Weights of a small GPT-style language model, trained from scratch on English Wikipedia: a variant of Adam for these matrices.
MLP neurons of a small language model. Each row is named by its layer, matrix (down: output weights) and neuron, and shows model dimensions 314-441. Each number is 500 + 40 x the weight over its row's rms, rounded and kept within 0 to 999. Numbers have three digits each. A neuron's up and down rows have the sign that makes its largest values positive.
A block is one neuron, or neurons of one layer that tend to fire together. After each block is what it responds to, as a language model described it from the Wikipedia text at the highest values.

L4.down171:456511561517483476493509474496512505399453484479384506478481535449509494467501520498460563513466586520463531459487496550516564549566521453455530473468470526539552523479501563516535526551503437468470535562484481477500529430524469405522527501516531524461446453518577508447542484436538418532484519540480452518581562487431465510515467455482525506470540490483501536382502503553478510503490
L4.down178:529480505566574550529570449478485532447540483536508600480441521511496526551545566521534500595491506557454590439492528503495566536490499468521490446525489517542480516512495492516555434470508525486512492479406530471542471542594499537428508529531504529509444475508513519479545530462528425432532513460549572436498467501485486479456522502516531546458438527450557461502446498475475513555441
L4.down359:493512435464521523454530478470448494495488476526513493451512472506506544417574536515496533492426492500473533522476444520570530529434506438502492470577527526518537488546507499446476521492418488470423508595508443584519443391564436479491535470490557527466473487530503507460515578539527562494529508446462550470531479490513474526602466471476527498490450532502593462434540531512483532559464
L4.down392:466445453497523556499545502474527569436530472500512518589495576464583489483492486507568458433491446413556558531544503456539496515441510457417587423520524492525479480492460515595460477538455509473487497510598482534564469550523476419550465497516527501467447553537421441550490463543523448455510524488521445459523487488501518554462527468520447487474496561545438502443488493470497494506542
L4.down454:452516519491518525537549500542538482469496490558526624449582455494475529507546540426529484481431545549499486437539510498562493584482427555474556488456501432565495480519521508502436410562565498435507500470515495540498451507471539496440444527483543524582540587427409504526562462527525487515469474492560561552491494489509507451567543431540514544495547496547460491527490518502430520472515
L4.down468:478509438530551519454469527426480520535468473523428536490496467505585411525566531483513488528500546541438543553483471511544533490459510539559507484476520476544523491455533446440500489523460568535499482546481530421465418510531531553494507486476529541473520567490472564546548510494515537457440562481484543553407564531493545534435488494508530559545594457531419468561556468470526472544516
L4.down493:524427496498468496483488546483458519483541488510540543499511483481486543536496526497506522515364632501454517512479502549517467543505478484485497498517448506598506498538547463510500493436541487460552537523551442465532514485506529469495507522484522484484447544522506500461520528423512401544508463554488507496538493469434539495512490509585535555513498465540492562563515407495524492511553
L4.down529:495545486532559514449491545503478521534479571566436510436521443459511551524519564453503512528507511516415518517439472567518509476461553483521519515553546446521507510418518467430526452466551462466496529497490382512502488448453547412520545490517515492459512541529461508547547469495468481510475570458525524553516519513481524529538466595465469528537527529504456486492572461494499505522458
L4.down572:523499437550528564542461548471478452450542525469435428499452453449464427505530432496532532487502466506526481513457523451450554538469499497504540389547509516531523476475508419548494503493490477438521521534564473482409459597459508502552513601436493475542517488496444470518528483508512557482497585487461512566538487485513527524545526575530477440516452460531507522609568548494537522520601
L4.down771:562509526580468538476553415517449430534429470449510491504410497508477488518513453536532548472459545514473509478463451450455534547553500464510507548508472564541506537512509470480513444553589511586500520536459483507562518469556477538539557561521500428478559528533474446508551473458518470487523509474524506489506541487489507469518557476537491531427530526517522527506501547458548473476562
L4.down778:476469532563512468521557556503548545491483531540525515456461533534422471474508467461466489523517517508519541565464535570528460546511415497455568459514515463561517549627478605512531497500490507526475425517459490452441545500561488506434533513559516630484501498470459555494516386441461521562539519437557478502411446510480498480457520571536534571474530580477544502485451536563494465556508
L4.down855:569474493519556433488524528474533591524494550481536553535523548497485477500563543503507496444467491506529513560512527498531530582552442504440507536525507527502615531545495501555450493514523541512466507482448553478518508485525411476487546472506502467583446485542544456441486474598537521545481520588568507479442395530597501437443479513411467483422570505476543507447458459410478495506566
L4.down894:550467485495507454497459537471544524469517504457485497483491505566537473488461554505489548487540464547479458474462437496494513436523502514460470546488573522495489502474498512497522545525407446471507501445468527428530522448457500436486430525500491500513470377501525429428564456461456576506525532514535446420481443574468491454515503483549529503505468573403480490434458516491486482544496
L4.down1077:517557532542450502461500469550487440541484536571411473481423507493435501457533493577528469464530525499523539461451513535514545488487502476564482462462463415513509433480533514517465474533461527540474499491509462493479512434456508523472552508491505518464540478445516497540501464488535511471514507547447568452506562424458593528493486437562489495492465519437473499508529451543478475522574
L4.down1086:511462497563507513508481522470517570463467581419491535523478513512476445450451416525532530440486535564553511529412524533440473582501531469512515474485522510500485378460469543466477497498471460521580510531548508521455545511516569551570485498442472528475472481486516494524522516457554494512508558484536510500585510533460545505576470596487493526497552534474436554481507485477531472482573
L4.down1131:493479467474521538498440516532513532416459465487457501475533468462431442498560511429526460482396537502477505520412419520526517537523501515467524451389496468565449558486493521490514489519457482496480589541508479492483506435550534505531485528504511515473493540431458515475503453470489481471464478461526589469500537461451569505541481475477499508564488562514469473512552461569523513503470
Hyphen tokens

L11.down276:430531599464442527488468480525504498446557505485455519515523530433525483494524549434482420518437450438512529502442464550518488537468538527561477486538485536406478567532546500520518518489489543503500505517566506577480553549532484508474569528544467527449552450454499505511499548477484510510439463479462584471607473512500449504471519469510474468460518505562494498564415536497451541461543
L11.down290:557518536548541467423533518516504497562514448491542505489498508531468523484499508491516432440449493468501544463513561550536539570562572471534493481428524482421399517563558533504499503498484514476433503482423472500474513531531458512541581512459585479509522457484530491429556522479480450496450535440447457486507453525489525491475426585480441450465405520583401443560508454480454530452469
L11.down904:546520491455471464534527533542505527574517431509513558447522472517489495472476488468533517469556508559445494546511495494448491544410461447429511567466467543480481534560514486487504533487449442564461459504491494473482539504492443512531548458514514485520520577546530540541475500474517502546456555513493449528515531522573526523473519486462451550560565458583560466459496526542518524470537
L11.down1159:504512496556447525494571480435498548495446467527542479518487527475536506530550532440498513488559479536464444496458483608481436465493560472479486451536471470496507470474539450438437459517502492576492505397507570575528531523505549483497467553463506536512481543479473544636507484493493449506465397485474398533532481439518472444498477501522445431455405588558569503579476461439472487477470
Table separator dashes

L4.down182:438540515442510536548456507478505453516481516482493544458600586418557459489486447485453483518546558523468492552536519540517493499483464497518505527536486502550569557458536461457493523512504499463522501545505409500478456525566491562517431570469441519507476460500530575521554463547462516503532466417540503521457453510506533554489531511458561495508450529374541514507464474493541439461492
L4.down187:413518433506511461524520511509608580531540482454508497484521523420491462492477454501463500465463533475494498542453457514499499539600451461521457476460522507496512493480509522525499517468519428508488482519500495498456478499449567425498514506571427452542497526531595568520452540496514545579505505465565493524519515512446504448495430528548550520517530510426494450497537441412488401450541
L4.down194:453484460553557425442464489518503509483494503500549516466545473503513454533484521571529534514552468527463476400570504545439478420477518584589537485426437548454504474471566523509505555474479479511517487476575529499504549567548531473417432493428533505517535497489483505508488484494535511435534522495517536488486565524415556469510491473551470537516506492489445468530491497551537522488465
L4.down227:536526475524507496435519474529442408529499541525477459461544500562524488557523549548492502490486504449538570420492581451443481498519508537528426495505452508439437454492515571484487572489549408541538507401541484464469477534539507504518490525521502488591478450451465504480535573546490530493443530499512508462453481492422549535579485479431490442514575481532437487460538463511588506562490
L4.down287:468433411523559559499519462491546492515500513449571496466501598455563441466472571459407413475525505445531473522497519522484474579457499564494537555512536431460521502507513506472426508524452500577500578589515518454452469492493506535565419526530462492614516509489533534496558536391514526530453452473500489489560502527489444532487458490527514497495531528454459497533454514426533548526436
L4.down311:505549476507533485572560478553447483465536436532523558504458504511437552567493435545482446510453462460480563542503497573531474536491483512508501509486475451487540482501485535521496491506457531518477472495485496510521505539444438527528532464504530566516538500408501585500503418506464541552473532546473436551463476524487527496465480461542480433486569500479432507476460410506495465441518
L4.down314:453505485484467530472495467471463512525552504434553480542541516456571547560537541439483486436485473490499523552530494523453433582417560534433508477445547533511525505453492488514491490435519521505466540507444481504547499472557500500473478521518456530528495586417511488476516466516513521445477497493530505451474511510487458517547492510594477521448545451508430499427510455471467466452476
L4.down370:537515461500535469534507544495528494497483511522541506517453463509503564468586433531472508506531476455459520481509441471479490572550471445590438517500509486454522468435467472499567535491423519508446472542492458436538503505515560482536472548554484496452533467615464492490568440547442517523479545499501525509479460582507527407446557377457528560533515462506523488506483465515499473491430
L4.down439:522473469497529434494557466536448453496530523476477495437486404500448427452477474540469490421488449477523468499494516531466508592526444518553430450550531514507499506533533517512451542466485382520524517542484485533514503458513511572508528505465524521538452449500509398477500533471486575515570551532467564531501441472504550534515559526540446528595505507510477445400473420476482570525460
L4.down442:567503504486429475542462559491523560538519464461479542476540527502478503494529420507475528504477438510488529453478504476577530465596519488511483425481488504511503505445534507470572491504459519503450467551421464453443486482495534528447460536434508473509437428518532507500495456475423589497505539452537503454464478500454565514491493499478579513470482537542478472477547460538517505517440
L4.down571:485580494514486513506553425533483552537370502467507508454492523474468497459495485479576503544446468557576515442500484474511424481546481546566486537494495526559479532537464529516564511476535503508434480513433482531539495481514478518427475534567419467547495495488416490413549518470539507486463494483510492538558522494485478511474524497477525524439556494496513506575520461561490484476476
L4.down648:537515446474471468461449534559509511444447428519523486542505510457505586526476517546520561493526501512549494460564457523474525523522482496445455508401521537511433506435520564461438458483467469514504523522541527437553558440435499492550499450500522486525493454564465381521513501516488485539490405475489521507474474448470489430491466447486498482473458517491511566492486495535514510440457
L4.down794:544531472467400484485505465548528463540505475581470478530515485537492453500467477499489541545486599413538527476558454507450480491499530521546508470438506598517533501505447471530519423475510461527492514423435502560557541517602458491509530458512493480475499520508467525457477488529454443495508489479505512449534529526519532463552454471490547491538531568541534531501524524480511510454472
L4.down845:496530539471470491556454480479494488491492538455445544538551454495483504546448514426510580493521516424524495493532515546465519459452475514474512468483484564438459477548483520527476518560486419491409575495538510503468536511518494508505464445462488502448479481493498601521453593461545583514528512543485443446541441481514544474546582526488430524439449536554558485478544445551491457458567
L4.down1051:466444478496496515484489542534604483474463468441452523471475524495555528568412517548469518499501483534568501510489478491538464530448468504448514617541502540458534500487499446483516561506466470506463550506547485447566455458465535509517474552494531537511552471464510468465450551589469508514481525514511503407496456544520498526499567527525447472527473436517472461511469525429492470587463
L4.down1161:490480428566506492526525506483540502531420490517536569422444511478480558530517502580524510480501472441488471565574499529516520473532514474501454506491589573490587505510482493555590486520492447543425527543562474599546539407476531492370451528523555532466497468568477455496525455464399537546515548518532517408523417475474471529496544542484545505537515531487524527566556527483476473525540
Sports results and rosters

L11.down752:506519552477551450442545459440495484499484460507534468539514563498514519540516540441466491570539504561535523531509545583534580476502406457422502515487559470556512549514541571516544451476458406473521524475437480439516493445432549496515473467489474470450553492505502480487464437596542557490472576461506565506475437460527541563470495472507574569487511514525463453561480545532480479524459
L11.down773:489479508499447531490465514534534488479460444534504460463392469534533495511471462531457517519563554498484485495506475500488422473532471473468453500493463526606495483423502537523497521547523371486569587509549580465510475544481511453489513474485505504428506466513454463431506458485444489513510453468511489474469532501519489533474528505469504566493573522460486502461467503473525475571525
L11.down1116:500468491460501497466456494543474505514504481476438508495450475487532487466477415459537523525469532460489519528477563505549554516512453522546554418522562469617489439429509452480475508516518486463560521467450435464518531535479612491505540479471551484489514525454504431482488479540483448553469545506443471423588554522480455470494539528480471485513512530468470537544492474501500485498467
L11.down1167:517553494487474519474569570572477502578541484503471516535513459528517499499496461480478527481426468496587559516527535461535516436518488470546466491501503564448561505421501545481501512593548441566539479460432478494529510532537440558520506455535582480589548586497486495445409477471575475534499512487378530480518445536543517495558515508514561499522542463491503466473489552531535513500564
Markdown table separator dashes

L4.down7:492510490503562542451471415533490528461472538437413441475514419565479549512533549467519556500458504473516486479515526566594530486541432537491507482459464488538471510471496533510594427535516532553456507510513516489486523388475445488512456545527518581502465509525427476470495491517527493440497558480511493479502553441527502522511593544492372523515525465552487471509522520450567420494472
L4.down347:568554547512613468535508495507486452502491500465454591528496540540535449453461519486522563472498485591451556496519480507547534493518529479489517522489507508559515437505473520414486593542446597512451426478467466539515511510596486559482561507510523520475545458549490518552587569527516506588486501515470509514568513408497494443536536558507495459522519501508542470443417501453488460451445
L4.down429:528485551541498493490429414541569501425495489524481473520515547509498520493466512470513527498459533503488491487462505497562489509557414544515441570483524525481515536529486514532500504446480526509450529509515488517512559542551457501493485505536453487537479464473469569521526457520539519498475510577441534521578477400468514503538457458449491474522499487509503539494432475497485451450439
L4.down639:514609526491465493425512523608523497528463489516414566492472454454518431454500534398525549511456438442472537453523525530510473530513460475477420529474446430499524469518493493503549484537485506534588538527480542520490512416497526459552589509536466444414538527428540464524536503489500544558475530442485508537553513460483485465550474489412530511544523511496509448489491484507484541501477
L4.down738:547528425511532512466516543509457510451580484549473495557502532509520478436501541452486498491528465528478580480486515535479476592504521499404439496480487527552455462465481480481405517532523447459478509583508527579475516390519474529442475485520546549454431529556501456419493447511517504517473523512516514463538408531482469458466552539493583504485511459521416414490472553518436464459521
L4.down797:527511491510418456508471514565410483475528535556501409525456592494428511501524498462498503503600499506450464483487481486472468471574460538469456521500511514446579514635521439473544502486580515533517497498480525515543444499445456486509473445488479479428553518532493495514502536484533536507477513507488477468497460434502448438492470528505472512462471521517501506375477554460565535570473
L4.down879:446493551486592540496517489468450556470523543481540414538584527562411474595571468478475529493539513503520518472517456519537510522469534486454562532469499566478468439518410468480461444472513568504462425511489570480562461528571521501498482433428491460494508525509454424491508515473502494463491524545531506449482499561522558507466476447514531431484553500504481465490507511498454518512475
L4.down904:471527517498486480543426537459549473438492527617437491496549523443507521493568539480484442544544469511482438489494502512422564476542429511450501454501477442500481517501452411530458514527518477475557520501500478513492551425546540521479498513460512522458397483538455499480545502521409472512507516533528488520572431443465494494495506479487470463477537517523460537498548531513503520519564
L4.down932:452555565545456475464548492496485447460507500493388481488518541529545546485525494549523501469448484484424535449481462482431545574567560420491528509529484557508448547509517495491557475490459553536554509460562507473499498512439477550495502508555566475475442509517486535498532526522493545499489514539431542421470479455532507490521504558534517555549513460512538480460503487517511503472489
L4.down950:511510592506465423512501569487481534525533532511502535420472519562516438514453484449497513531462512501508516577485525568459511514484488448520507495536495459447557406448538436426490514527501526547495522482450522566500503470540526487543532465498467526501496497482560504473451543575475511513445527540464482524478540444543548549515548530429510482554477471474497469480501553548479487489512
L4.down1033:532503474488475512519459455489513494497464516434501604490551499495490553539479464557536533444480459485480502504466484542505431441517445552528508520453480561495488553528451492491495554503462612552481465404394450514530523517502564510487525527489509420487509480404504569486511477481390514483539535564488432462470458508463508465491511489488517526527526488552502500489487498508507525454467
L4.down1041:474485508507471524510460475492532511541452525403485408514477542560513435448506492489472523484495493560410548533546533437473544534544440547505465454473481483482502539460454458439496540489443527536472490538543471488445438491509513500538493583425460411501477466525525485519414493470447498494480479545495469543598441479516464524558545507457543577460415491457450510483460462513502576497459
L4.down1047:540522480488515540521477457416459518444462463441520511496523538456489504458456449516496505518483436542436444497484509511500486518560458540455485526455513456569504531521486555536486547499457600481447525540544468528470509494536469515494524575510480414510496438553583483466497470621504521492468475558532471540557448439413507498507520502472536532613471482491591554465485515506502450485485
L4.down1113:509490482480521482474490543504530498507458505546509482450484520516467538442496456447503500426553512436530515505556495497536521590462430547495472442501506452489528558492467497486522488464597436508424488527494457504468556402478461534533477535482491477430469573475553524470490519513471527499473521523508510539446551524491496473505491426532516473492536510488575461541522504517491495596507
L4.down1126:506522441553464512510501437458475450481412465529472435575471523562509484482487526492502518469447533485458476441520510437483502541475547530508503552537501522542447485484523468492462437453475518505514440504520505495481498464480574430498419500571519563493494535447467543580511486510571554552472497496470452541512488539507415499521560573494535527465426478549540519521529423504532438466431
L4.down1185:470519440476522488541503520472538514498467484483449449477433514486549524452515540525491434413458517575515557590532502485495440453534534466553531499548493514526536544461515540464504573491508401562487491502548487495534553502489514439488504564540508441511498462543438487479498494528543447480470520513504544503490525486490480515472532428488611447506486509542493530462499451530426540549469
Name-internal word pieces

L11.down540:439488493392471536511485441505494511469471467556471455527391531509495463487549529482568575478527503600519459529560542538524511490523481419468414494450523436481462496522454504502538480528452505485497536538546506461521455467565529487486514459484551500488513518486513452518517451460486537500597473556490505551484501471479495539396499484534565491499463520537544484554491462475505522437570
L11.down734:509498514498547519482493516490530576529517461470492562552531511570538562566470463587553545512520478511520474442470578526463492438463529441488411486465501466479434537468496488461560495447512521512547525509510543494534412481548441422521509510492532492513494575472464514451563473481497509543447501488489496495532516495505497553474502533474479511512550494513477539488383519507479573476512
L11.down812:511435469564566494481534451497488518547581382494554590438493502531488460533450573500442505465443429586462434505483503485513572514485545464450473502511483480488426453480474516489396485516529509478497503469481491469545537517478546488550470471449487495471512482516477479465499548459506501527447574521426522481496490482514466523460507549511493442484539502543564544494433566484542522497428
L11.down1011:465494479479575482485486502594562477568503481536439505477446495532477474501500503483546483503540622509488486526455499457491466464554507507419448449437434444511524456565419506582608477488542397499548502453449558531486447478614470523586457444496507440472545531485474483488529501479540537497566467573545483451463453495522446523462473525384501443519454486552500473442481528524526490504423
Clause-linking connectives

L4.down6:482501474467537516416461584474488492524537461558561455494418500564498528519507526540504532537545544463497512530460470451497499475468534450503461557534543499487580550451491460544548509454509491504495472559509530549570475458503504525455459475464526438525495528503465431482487510539501490556500529482474454521544522514522513429557531457495545495514477527488464465530533589507480455442499
L4.down8:508504470438461545466565479483499523551491486517585487482504546493512476555532456514430551425554474503443505497504505463465452580496581449479482571489506510496516510503527446410517545533466545476512524486498502472437441467515511535512453531480500498551502470502492484538481510521471480534482530510528454595515514533471498450497487572505512504485521442527457521466527547532558557513498
L4.down35:563503494510539460527415519543545542461509485515481522483432585460465494499522511537540500502510565482484548479511460570483543461496534581478520481482499576490457484501480490423550478454458483557546498487522550513562540499453448466504438476493516469486493527493539482479482477420478576528524542490551467488481512530514506473501490578475512572476500487518425457530503448444486473518515
L4.down42:484549566497496475501474436463524508453503434520572409544508473504531543514521561449551466559479425581517453547483516535413498518493488432542507528516526505478543505483477427507521530542528520491516559440517444509513527456509578485498520513484492468435505499502470538461487482591407414466495519524463460537467541479560534508466433619490505527496540464507482482515529523552521478540442
L4.down98:538484478504488518543438471455504524516489581440510566487536484530507535532511543514558496549523595487463510460576486541500470521524525500508562491512436528535557520463442476522533415544487452480489477398441554496503559532538535521548455480465520509550482467479505469470524474575498489501505548556419479518450519627461532468500513408486488518527468479525451412470530506491495448508508
L4.down202:508526399489544469532489555451506570522480494551435515620489550538470428337506504478501529487449460480473508455445485550492550497544527513490489487472568552496513524538511519443536482480526520493496537430462442539498482465491496470470420484418486493535466502484500530460583510549482491437523453520520472498452487586538515493455563563449568489505526530592554586477540493511546532536523
L4.down419:553517494549526460493549481459493551570534442437484537486451460504546522463482518446556487530490523477486438499445483540475484530460566463508549465524530524550482476445451502503523480497410503521512430444483588513471550485577449527531503462509536492540481515461544578480515533475472524441504441485498472500468550504566579538463483451405502510527415515485513480414473408587501497538460
L4.down577:513502561526508536541402571544478500565519509439529464477492532461487550499457511516514543507449484567551456548518558463529484512481509480529449460486528542555492611453544479559531485467434494533477479511455476494498547461509457466545449500443517525477456527500533455465507518515462482542476546545459497453515521543471502480602471549443521446530459434437459504473535525565536464493430
L4.down610:459571443492448565507477475532485475473475481574524467516415470515507563536517492525495537493464449553544462496480460490490444622469579524480553509528488437567488504537485524530543483454488481446525513539516485453442452534458498596526463511580558550565459512477454460476467472485495478539421515499518480584534500494494552461530479509442517548563519460488417526449526489525497484531515
L4.down684:477455486492559563547513503477495545507492469499565468481561561512504487542527458492459478525535435479513419563480496528448506486606542508531461438435440497494518484500539463538507518450555510495549498464533458471515508478468458519598398554527451404468508471526443526484538532490554559534565512538507587488547519458536516459448459521487533485462474545490474544462458503477482498524503
L4.down837:462443495476470482459494448523485542525403477518498584536501552473490561531513503533473538456424499517479503482503488445490500450520536515503485484444480564530533593534465467555520444495447560528481461435503548530445464397433485536544426494441417528550404553530497409456509477425490513443516507571561525509550467426489502485558498503494496476444497491534483527555515441494480455555476
L4.down863:526472468524466519527524506483420535547448448495445518465485461587483587478541511505506550535478512486498385495524493501498552574557532485509534495429540519513570472457417505521589501559434517554515481532527527488429579527595531451422472439522495515466511494466418514458489473478525494508537453488552546577593565468499492576522482534445552538515527532550463539454487563469535499452459
L4.down888:450472485476505490545497539513540510528541554479499465466491441446482529434515451480477495477561460484512445492481496459432483464472515505495487524506490531490435616478483412499521508547520526525508456451456617501476488516472497521553433543422457517466504477514494476489417527465486512458535457554504470529552488481557517559591470533509447480496441533460463566480509500567479506573487
L4.down958:437460506477528548451483433532497588559487525447527533504527496492520438508506478560464489490482437458526502574446481499495471481564505560508506504501497570507491472523462517541499556435489543501510547478536538441513528504471526576492508430551532471418426524521454528472510530400502561510504537552525481491440522543542529475478469498526476499467481447552472530535482507495513538564514
L4.down1002:457450487506588493540493477398496596466543539503427530459518476511456476525554469490538436500535489536473508455532435490494526556511545547545506464526501482545500468428516442520592482502518547454560535516429481502568462558495467495486568498535524548481479469516480458435526492493576431434537572396494535435473459542434581455469503527484480493443523511440502484509526501448515439465557
L4.down1067:466515527556480535597426515464452504502526529470486457460513540557402504532512456432460459568441469548544530401592482552457514560451483516510554518514479404506483464467484461506546477551537483552542514484534506478436464545551453547463538499497420601465607506557511582522438526487512497439587457485523488496525576534527569443533532546424470570540522521526521544492461527460479480344456
Clause breaks and numerals

L3.down730:474523468602487528500526537517481483475516554507398552436500463531493504548508520466493478528452579556476574447455430572541521514506536516472552461514491531632514565489580544568544418486526498484527522506512554455503490506527529503486468541472470543455444521507424458524621465467472484520488529530528546483515525470420547511571535491543508566529569444504485498546546471504476482467519
Hyphen tokens

L11.down479:538491469522491470513527544432542513500549434551573500506483495525540495524493508515531567462575509497545536520563554535458492583585490491587527532518569496516496471441444506489497516505534582432479508507550531502447489489473459546527479497451526531467544487502520466571482548428503463502476510440484462519580553536505481528524445513503542471495495521534535514460450482560574447462443
L11.down1027:502497449503565475499488468468551549492569559515507494469460465494525409496493453481495503514523468540486441532543515560461592436513437511473475502465547560400481510483587497489537545488566510482431456540496535553479529540480514457557468439504448521546523422456524522533455453462525474418436542474558520540520526495517527501477483462533461451472459511504529478496464460501488522466556
L11.down1069:552449468554571470497506480478498541458525506503568493466418481529515445467509530469470504442522505595502520463521524550467475486440518530548448495503538556498521519439533493509591540496513514445437569512491482558459487493505491507522513489514427487458505531471538510571463531530554566547518500467385490519435586558541507518528517535490512476474540532456459486453571436483484473522469
L11.down1192:440473491461497471487555523494535510476506523468506523495470555580517470493527493487490535486559513497514538433534563500518488470531484543595429473490503488461512468471478433498554507490511500438529523569542553546530507431486498527553437472434448472479564467431472531565505475546579506501448500525433507543504494524507536467484509473437408542528548490568503479519553488517528495475576
Foreign-name word pieces

L3.down945:460500490483544508479433462472583510493535492517522570493452507558460488494510439519460566463588462538407514476475472523487561601548552484503459517520532496483582431478564497436456544514527495507519516521535508481452548474512515475427519502517522454478439491521529490468489426502490465503525539499453613535541486446412471452506492447503523518517499453462441446538545487512536462468484
Sports tables and football

L3.down962:549510475449486446498554498498416454494457494561504520576490503508568580449528456479507500511516526492419503468524434505483557556415497424507462446433620463440538428466549485495482406517535497528490469486469489481466479492543482494422451493516552518455536515583442467505510509434509445445530488472527493464457513517553503455429545426463522527474493564478486522432538499480466490489469
Wiki heading and table markup

L3.down21:486483530446480449527532492506487407539388505455436494480540476529533604530463514519479498498514518459483520475442551430511548510486451466500548565465528436447502451576511478519434498489493410509558470473453506518505531478473479503543508453528533501495521444527455443549469502559492543464498490468529525515441465524498562535483506429471532587572431467549470501423452515490465550512529
Foreign proper-name fragments